config.yaml
n_layer: 9
d_model: 192
n_head: 3
n_kv_head: 3
head_dim: 64
d_mlp: 768
vocab_size: 31096
activation: "squared_relu"
norm: "rmsnorm"
norm_place: "pre"
norm_eps: 1e-05
positions: "rope"
rope_base: 10000.0
rope_fraction: 1.0
qk_norm: true
attn_scale: 0.178
bias: "none"
tie_embeddings: false
parallel_block: false
extras: ["capped logits"]
init: "trunc"
init_std_qkv: 0.0284
init_std_o: 0.0067
init_std_up: 0.0284
init_std_down: 0.00335
init_out_by_depth: true
optimizer: "muon_variant"
lr: 0.0164
lr_mult_o: 3.0
lr_mult_down: 2.0
beta1: 0.95
lr_head: 0.00914
grad_clip: 1.0
warmup_steps: 20
schedule: "wsd"
decay_fraction: 1.0
decay_shape: "linear"
final_lr_fraction: 0.0
batch_tokens: 131072
seq_len: 128
doc_mask: false
train_tokens: 547800000
steps: 4180
dataset: "wikipedia_en"
MLP neurons of a small language model. Each row is named by its layer, matrix (up: input weights; down: output weights) and neuron, and shows model dimensions 0-95. Each number is 500 + 25 x the weight over its row's rms, rounded and kept within 0 to 999. Numbers have three digits each.
Before each neuron's rows, "fires on" lists the tokens most often at its 100 highest values on Wikipedia text that the model never trained on.

fires on: ",", "\n", "-", "'", " (", "/"
L5.up567:518476538516456473480482571515515476529518524506463468454492475525494509548478486506492500512519487519529476488517480492520438481466507524496503504527528511516494575533509481508497499489500502497508483486505464485523479463521502510530467470516466506481506499496489496509513502479468506494
L5.down567:523538485545502536446471541495487475504533503485523471495501500492518520494492479513515491533469483489504490460526493492490500443510526567515476487528499548473534518541485495543526497516494500483435535533546480508495500462488486510547512505509479499507527485482423471479502487486489529473

fires on: "N", "/", " Website", "aged"
L2.up293:516490491501518514500461504478507509512514504464516489526524487488498466473513521533475515489505529471489522516523476474499522485494474509475504506536489465517522527463485499548520520475508469508494530503468497541528468516466467505490521514488533500562485459524533480533518507525507534511
L2.down293:491465571483501495516544527515481517483505534472553532484542494500493514489487526530476476511475473492519539552519484534515502545465488508523540517531521500499477476483530527514508515497462494486496489466489516502508496504474502463490482464473507474502504475486530483499491476483501541535

fires on: "\n", ".", " (", " the", " in"
L5.up479:480530499536534490480465510519498515454465554528492474538563517484546469506544490531517455548506486498481500489524501500486515548488536532478487507534495498512520507517495491479457526504494551512497502501465480456487520507476465521529481477445509510505467492517511465506517485539493498497
L5.down479:476474531471496529530515516526469486506502485428501500524514520541487506494481495490496498487509482521454493536491463497511490480505461448495535463473535565500515477510502530522516469503480506485551497528492494483514502517509450537511474508492450510511502498491511485547497509509472528522

fires on: " A", "gl", " medalist", " –", "A"
L2.up344:556463512506506497522521499486506497522525506550505525495470460515464483476502483497546515476488494513508468466530522495527490516494509478509474490521520520493528499514480488447531503518505506497491470518524455494511520507466523480511528477493484522549521442486485513510469448493506530394
L2.down344:505487490450550498506502466509465517511501518535510504513447504557471499484527485468521498494488509508509521477550487511470532458531507505458494540481488494469494510501495459520487462488522507531508492501527488556515436494527483464530517496528467522483512502457472459504542491487525485497

fires on: "th", "st", "rd", " Died", "nd", " current"
L2.up249:497506516523511455560508524506482452519425485509505487513507502483496560495524517499479468537522474512511485475535477477486493546554502500509493538520514503531494526511430481500463507488502472492487506563505513491475502523500480518480492487514548518510505527495522521496527466502479483527
L2.down249:487502508451508507474528515537461496469491509475502462491495454532477550515472460511469460474519497547492486499488464533515495521516512471559515499489521465538472489432508474514507507491479490471525544508511483521499465474498479444481492494486529483513497506488528478541489498526499518501

fires on: " A", " An", "A", " As", "T", " At"
L2.up107:535536489487511498478568511522540506483503518519545522498499462550474539488504495504517531538530494476505529509523507516520484468550533508475474463529503462477504493560476481507486511447523508502515531456529487500520508552490528517481525481528506472483493474506520505523511458474489522461
L2.down107:488483489487524538495476486480505544517523512491488501496535508542450491489484502477499505529487514512493518539536504546492517502532524487528478508493500503513505508483483512521506452504506493510511472471510480490513545488520511497488437512610483519523533520510525509570506492493489537480

fires on: "’", "J", "=", "j"
L2.up29:491506481569461505497526516523529494493478530511495519477506498476500508435489517486532501473481503512511466515509486532520539467499496538460497484480502486478500488537517488495511532495481451504488499473488485509492512501496481496517483509510508499617475476502497491505493513507475541487
L2.down29:481447508494459489539463492512492515477522527472511499531565466491467504486485510461535483522535513494515489511480534480475502487450508501486516491534482483499493527511500503496489529482496503504505494501547526441497492518515476473482506504495487570516458471511503503495520525508480526540

fires on: " United", " Republican", " Democratic", "ist", " African", " National"
L2.up196:496508507534466491466458520455512461473553520507508542525520523479503494474489515483460546509479496520468525472498523509502514501493534491536519527489493513516510461562528489490459512496488479504446517487475500514495465523441512485467500500527487491507506468494554549515489492501491495473
L2.down196:513551495461471513495517474505491446509533499522522482529486507520478504507486514475489485502499521491491493498485528526515552492497481487530474476509491526450489473466454438481499515491473438532491508553494480531507472485480501524458517460508523492487500468530567487504472526518465517461

fires on: "A", "s", " o", "a", " Out", " A"
L2.up630:540534488514455520481531460474518460517485491522545458506483483499531528495490525513506526506475490472472488501507504536447514528549539482508493486479471548463499527502431492501517514540519523482485522458514478475479487495522481527551522464504500502527501461496448489512511521470444493477
L2.down630:499524549485486505507496481477494537498507476540492496513497482530486525476472494491526475495531484498465509525505494480506475479523518515511465465541464484509485488523512509501479478477530529514475480497498496518501516517564459486493485481533471508444517535480479489533500451472498492461

fires on: " It", " A", " it", "A", " E", " he"
L2.up313:470499469498499494479543507483538527517500499513506506483511535506482485498497491490528487473490478502513511526496532506519467488498501513506474506478534493526506511531505486554483508498489499518526498464529484461492491518467552518540502495533494523549487494449517540503457434495491509510
L2.down313:568457499482464481492493467459509470511489513509487512516483523511470502505536498481561480473466493513479511449516536488486549497493456490505481507530495495478511514503506510488505488507539534470503465490498509513528484513537475537509479539498490501524485523477444501513541500509497478491

fires on: " (", ".", ",", ":", " c"
L5.up639:516514478480511461485487524473562496541525510492572485488513506451501469568494482538474538497517505479510524501481468498478483525509486493444546533499529473519489497498481503538464530467538557517503519467465513478487500483498526490497503523523481503487472463502494502510570528484547512503
L5.down639:515454517503506511463514520467462491523497502454523517529494522465524463521488532501495503488470446462461546546524492455470524504475544499514529506483505528473493496502508477481511495457496530488490536495515514467464544487487429462495491516482484506539506467485504493458443526513476500512

fires on: ".", "man", "art", "rd", "st", "aud"
L2.up147:505468511510499503528530511493499445483537500479496525493522505494511536506501505505482502499480512525517481469508515475503542488469481548509564520477528530554482504499465497546462418500471426499517499493493483460488550483509516492501516538509523512538498491462503490500509509507485506484
L2.down147:488525474541478544542454486526471542462473464499469483480493502484504517533464508481486504487492486509491506520463548503523495522490463471548495456500487498530510478497530486499488475480530544486511479514500498478571505504505503505494511466501504507489451496481563498487535527448492547544